config = dict(
    n_layer=11,
    n_kv_head=10,
    head_dim=64,
    vocab_size=8192,
    norm_eps=1e-06,
    positions='learned',
    qk_norm=False,
    init='normal',
    init_std_o=0.0,
    lr_head=0.0048,
    final_lr_fraction=0.0,
    batch_tokens=[65536, 131072, 262144],
    train_tokens=997100000,
    dataset='wikipedia_en',
)
MLP neurons of a small language model. Each row is named by its layer, matrix (up: input weights; down: output weights) and neuron, and shows model dimensions 16-143. Each number is 128 + 32 x the weight over its row's rms, rounded and kept within 0 to 255. Numbers have three digits each.
After each neuron's rows is what it responds to, as a language model described it from the Wikipedia text at the highest values.

L5.up938:159137087136163091137070081118092148094098100106101060070110045114128056170084092067115092100132136121145091111168131108148083130102123130106124127106116157160182088155123174125186056129119059149104193073166177150109143089153149144162172151137135173118103162186122120115106141139150125111180150118092087116115148097130123121068118075135108146125107127098132090183174148135116150115093
L5.down938:105110086175180160156177104136162106134132108141087017167132093178131126105108186156143101072140132115106121127089156188125117151119174140125117131163101175171165089099181180124157117203163096133140178127103113122125138139156144199147146172097142133095152120143143137088109138139136107152093156157068099094120093166135073065171180172154102109144055133063099113100106124137116115141108
Responds to: Number-expecting positions

L5.up995:125141071081082151097095144080144124142141106155090190103092137124135107139104153192110126121150171140140082092096195128108154073116123155119109132163153096153122088130128168140077138098071184108132099109135147141171101149186136161160114138112106103108134158152130113113084144049132124169100124135121095092150158057097079166102182166124170123116149178136145087137104125086143135130174
L5.down995:093113076127144144109157124187088107159137066155115196161053120067139150147173096061159152171115191136150099160166156160137090118050140177099104117141134155108081118170181103118089140113097100124145149137131161146194127135137200092094217144117078104105124149138104102110083146137149110117083089131091127089093124065121099147167128137045180143087171104119155069096147109130120122104185
Responds to: Upcoming place names

L2.up621:111165081108114102105060147098153126118139174168160097159112122145090083124149148158134127089200099113202080157162168150157136144169155126098064124140045134126115139116136105179080106127144125049127159095137114138141130094134092151118149124157147146137085095104142116178155086150146149161114083106066130082069097163101145123134079120146114131200162131129124157188122084115135077086122
L2.down621:115122106120058116071101122109146139095176110135061127117121134090138038127091116114188149105184123114137086110129156116143190134104142141107122140128147136165147071096109126099117115110116144111118107167091113160168122156121107097132123149064084144094082094094127109094136045113173190083100122115154183104141093143121095099089088101205123108194091158122108138119150130117135167097102
Responds to: Table cell separators

L8.up253:106110084114156152036134143158106153125107141055152112151163125204150175127148171052164143141126155126158142137117122124165138063087157121120141104116133168145202141135092173167123087083130120139133085127121158086098133083138104127094061145172195170150191121108122124119085163127181101139076141096135117182215137149152111094155066093102114076142135168100138186103112110114143082083122
L8.down253:133141141122113151197173166123118131170148159147134077125212111181124175131106121099085091101096095122124137129116196083135134109132099162111090084081184117100075095084115140079151012064137114149122132137126121120069128116149125136090168146119114053156188113108151163160169077129115106134117081134079091127087156128126116093137091090164088101141167141125154127095163111106127151148114
Responds to: Sports-text word starts

L5.up1266:127165150086161146133137152142144115120181174113110128133133116146123046099109122144123130175114121109120152112076108068122086126141163129101096106171102189157085172169117147177056076129082110122119113144101150157091140107154120168124106122093125099142139145083048150114139150063124156088164146134124096098143088129051108069089094103185110099099127188110116130119093099145126103089156
L5.down1266:070164103133142131153088136152154148133100133160054035145154075131154137200160160058132101162101098107065135124137132081059129153143138158127116112116114146096090162138164094124104121118073080110150134113115148167095118136101138162157183147089148147128129094097100126104080122124040120168107109121146134117118093132148109098087123176150072101126189146111175107141110051122090117124104
Responds to: Object noun phrase openers

L2.up913:112147090101097200114072144192093095172137093116133129157150176208152134130115132138111116121100135133159110146170147144149128126140103111114174097118113104080143107153095101125147170173156183134095163111177131165108134138073159096141095130153100090124130141109157117160127117112101111120102133052096150192125143152095052142149182201151115155168132128126125137128162127162106128120081
L2.down913:103144203148161139121148159099100123128058098184123152164137130108139141164112107100065159118100136114130106168141106157119165153161121131163084178148123111167173149130141080137087206115093155138151074130075175153143097139156141087159136168113036138143119161107134053158173140171104166128206122128091140112103181068105125173147088108172164133152083173164071126130075109135138087164114
Responds to: Place-name completion tokens

L5.up373:146140097150186143110147161098078093089149150112113131147145152150136086065139137198155115132099113111145087132114057090113136170133170155151127185096113161096099102133141123126149120118166143085196154123106138107105105134163089205083092122092139096126123142128137122095162109102104128102104084158129157074075077129135123127104172139146119132180153161116099161089163151159167235175169
L5.down373:096151140176166107107122130083114132126088130187125165182141176176153139110116144149177073096151092083150113106082059163140123142095061208091127095132134115104133154096133153201133140133146153173143126119104073140158164097121123132114126109157181135098108140170128122079147142141095140127109138119062127107133131097190102131114151195093140112106104155123122080146164111168090189113160
Responds to: Word fragments and plural nouns

L5.up594:118153161122113153176145150158134136076182130112161150139126119177168152167120116138145159081140168148130028046115098154100103152131110130106147155061052117077172170108143205141105175136103096163125120076128087158102145099043119132141133186133080167151131118125123163088166132117128107125080089112128172105090110112131111106176127128150123131100148123097094061210117161085125087110144
L5.down594:113142161128052181123110110117128125139155126114071074229145152143115126167146142109122170086123122093168108120070148084126112126183105085132069103145143089145165136081133097161149104110084088125173097081149202126129140147051174109114133168174143093123150175159112114086173142157149125156166176068088197103114147107226129093138086159047173091121153127144113128103126109098104146103102
Responds to: Word-initial B fragment

L2.up503:095107158094110143147195179115141091089187136120107141128073122115115119130191102123133112075128046085126140136090099096102097133102112147156104127110154098109094103114076061156135130123133141104133156118152065129130049176060107130105158143144112092075116149144105120137142118154133101133151177101142181126075178101171119148188115092139162119133159135131089107156125110135066099149126
L2.down503:048100119138120135189101136122169105128097138123149085094092169146147128076136137084102141086190112106166147134190123117137083089085125162091180070101165164089098101062139119102132154113149057103105117130164126101122193181155122101127111118155197128051173127145217141145179137120147153165114115156125120176118131122136150097092100126120155101115170104113113125118063082097156131118127
Responds to: Plural noun endings

L2.up579:107170172133118170105149179167176114128123167121157121125159127120134121096113120135139124081138114136132175113086187077158096128099112084085144135087128091113146206220117170106107170117169146142144127054117137031092116190127168105176162145118164130143098145113105156130083135112065153088103132172127143188103117158173139096148111077186086116217087131127086126142121157106157084096126
L2.down579:139156169077125171092124143143147081133149146158135124151089138132119120114170114121094122121106122127119099100157133093175083092126122160104152133078080175150145156136092152075106128055192122165098159149148118119096085132128123101136059077200115080165202109149146170093160168112105096125084147134134123137132052142062125123168093129148172157087153086125128056125119087136154171109128
Responds to: Competition stage terms

L5.up767:140156149095132165094121095124148071107125102105141129134170160144140069133076091148141166091109066081107150199171075120116110124154127172117105156139142117155187107127083163155127071100155132178123178126116175150099114123160181141119148130083145076159092129119161114112108103105150167147103200131127154138106130130104114036061117191099109101114132134123114193131085086103090100063084
L5.down767:156123169152166126154131147130157089069106097087130160080120121188153111195187146106116138080153076110142143105085112117147080139119149158132117149091123165153115138134099169110125142150171122152108112128118185146101114064173103107161204149122095179125134157168190184140071129143134220156114125150112101121114121114084094144093143192141130101143148087129128124121103088069133093091059
Responds to: Main verb stems

L2.up1631:108083087096083081074116112122134137131115099091050181137068102116146117147116107093117122108140146125086138175154077111160157139188082125195106108116070133128044149082110165114183177147089149152105123132164118119134102108055171143129133124122094141129172173102085111125135098104153106026081171089137139081170082072134140147090189118131130152142188086139181108125112139166137169091057
L2.down1631:073099112095142172114184126096122114107152140172111110147145141151145107055126144171123028144090143143083157112106094194161137113146109141126113210124144107199170110076131101143134112100158150140127100153105146131178110141085129178108097070128165110098135137111109123094150044123133116057130095138138123120169113157092135189100132159097151099179151187121133112140103145100129114174128
Responds to: Action noun suffixes

L8.up158:172162083143087115128133145101137075130088110105169101178165155111097114191144096058090055077132176126119099116116120101144043193142153129097169147186060107148181168096145129133137116118105143186155172155147121186171168112089108148109134130155165214095143176088125103131143087157138034132119160107198168127101106129190132134121153131093075157122124187119109131170101103142130133125069
L8.down158:087195144161173124113176072113133125102129123088155145146144157118150115108110084116167143102132173125180110056037126132165165107140136145156144133116107116101159132141122067160082121095118148137127131118102159169084163114078182149188174158143123092151122132112168113150160078105144109076118171127193115131109075138109120140130085177128110057147135069137153123174168166145076107106096
Responds to: Word-initial fragments

L5.up1368:203099151103116138111187134098126072138134203160142154153178151095136106142134139138143114141132199157121070070116203078106149121206104135124166143132128143151099165136121146115146146107174118136175091101129107004127129184145071138116154064112173160138128141118069125140154127059117160119074164116176121148121099103156108060143117081140128086188125157096098060116086195157128092105161
L5.down1368:191105144068176116170105122154153103094111158199155105080159154158129154091105139116121142171046163145107091087119111123114161116123066069102130106103066138133094134088145097139095119152131132145163062104087102127104119114087154129085108060160137138155121118120150132179102106159096095091106138092181135118093112129140088069087121085129134110139157155095136110116162213147142134130134
Responds to: Sports league and club context

L2.up940:082084151132132094135142195141108119108131091130153135177155184132164128106126124156076185148121144166153140088071112193088154120136122060114112136109178105136149110113091142095145116109139152178094123115121205108114059087165065131076152114160179145108159118127144097095145129102139138172150110182175110154108110182167146148161035092119150145197175095132184138114120120095151114169151
L2.down940:071093138162155143125122127123133202185101159144086148143095144107190116078083110089120110191134158087126097196138188169102168135082165140135100166074129178065119170096151132074077165151069120152118074133101120113134144115066092100167084111106187128071152155116127158141164159119130168080145139087092067122129155113204123072039113143050163133102080151103167183088133121121158204114117
Responds to: Referents pointing back to nouns

L8.up318:110151126080105096117111149134137175121150188169064086121125083131110113088133131098105089127152122134132129177168156116157126127105180205176106159135091107144128137147089098165126110156118170078132135119110107126113133079129147139113102147139103119139163144104078155136131119101168125165090116145112140112172120098112118126111135086200151131087159166133161116094048164110073089176135
L8.down318:098154166159096118133205074138152096113130173129129154133156112114143134136142143145131066120179178142040113146147106110115117111102099108076159123169132082115076145094122151102139120126089093141128143135148164093141142195058129092132128157189110069155142141130108096099072114185189135151196104169154061111108160168164151164056154096196101145107127116142131148166134096133116121080126
Responds to: Noun endings and units

L8.up1147:129133171151211144107122218073160120111108134113106156132145159135145160218136113159192134095165148119115105075154155098159172128099131107140128137149145140077110168148077110136077169119129076172158144113099081044154115087116168159142100086156119156133076128134115100127143128120120070174107146193114153158157132116126141114130145144137094078109168107167101151124168149069156188120122
L8.down1147:125157160153146152148128106118166176060150108080128126109097155122095162160149182147069192085082156148076103120102111161191113135121118165095133172133148126082179132122120119161163143109166105108198091160143114182124110138148184154141108165167138169094133062176129140114115147106155143124146134105185135188159123079117081112099068151104108068131119149117151111106098119137127103151104
Responds to: Noun-completing word endings

L8.up1796:134141143197133134135173144142150152125086089069114081113198114127223157127128105104123119120146129082116134101108144119132123136148135172195151076116128158129142091110111167143080088148139129163161111091162113103155111096181171070160216161067169085134107129110082092177105088092158083101092130214165129116148109135126114126125137114130183124126098160186123105127102136121127140143157
L8.down1796:152110133132108052127118093088102117103092086145167162151042052146154191134092124143096103194159078140184146109088135153094094141132185138164173196121118157086125150070110151142159133181110100110102146086121139161107096084126149101126170171161082098071124148077150176148153160148144122179125135127101095093191110157137159124118114106142119106147127104110112096086145114118184142103075
Responds to: Table pipe before numbers

L2.up1641:111144085141116105112081137078056153138125156123121103070109113102140092130126138105091130095116156076129138157030137097130154146106071111162119165141165132095145146217133106102054159076127086101113164134085143066174132104143108138106143131145106177120157079127137099192164112147175155081131178140096105108120113125105144020177133172131156104119166209156150211135120094177090106106082
L2.down1641:124156109120109109093117074107179169144110123122114137137085135073167100134085105128102146131111113130084168192111126137082142166118143152093178088097108115179146139163126132174101139152111083125138242144128095138093091097100124188075195128116080094109132148083098125101173131113142138080157169149145143122094103096119105077157149095129110103102135160099111087107044102107075166088126
Responds to: Section-heading final words

L8.up210:163174137136163079125096129109141115089103084090161105086088087104210061116101093133138155080127105149103096147079121140091129141132108120083123153130163110121181084104121108142137083141143151171091175162098135132103131075134113128108158185155103089126100104119163131126104120118180170133100115152096100150189102100164095059082093159116178125115144124166112175089095088082167096125091
L8.down210:134099127130171152129090163139082114141106055056127171067110164133095103156122139119213165106150070103117143158102082153082127146107162130081132143144102134138139178176098145101109162140148118124196076140092166084141098113128188130166187093112096175121096135133130132138117064134109141102140112142107102122089120102150089160054134119137131109109165126107142130116131076117182100111124
Responds to: Verb stems after subjects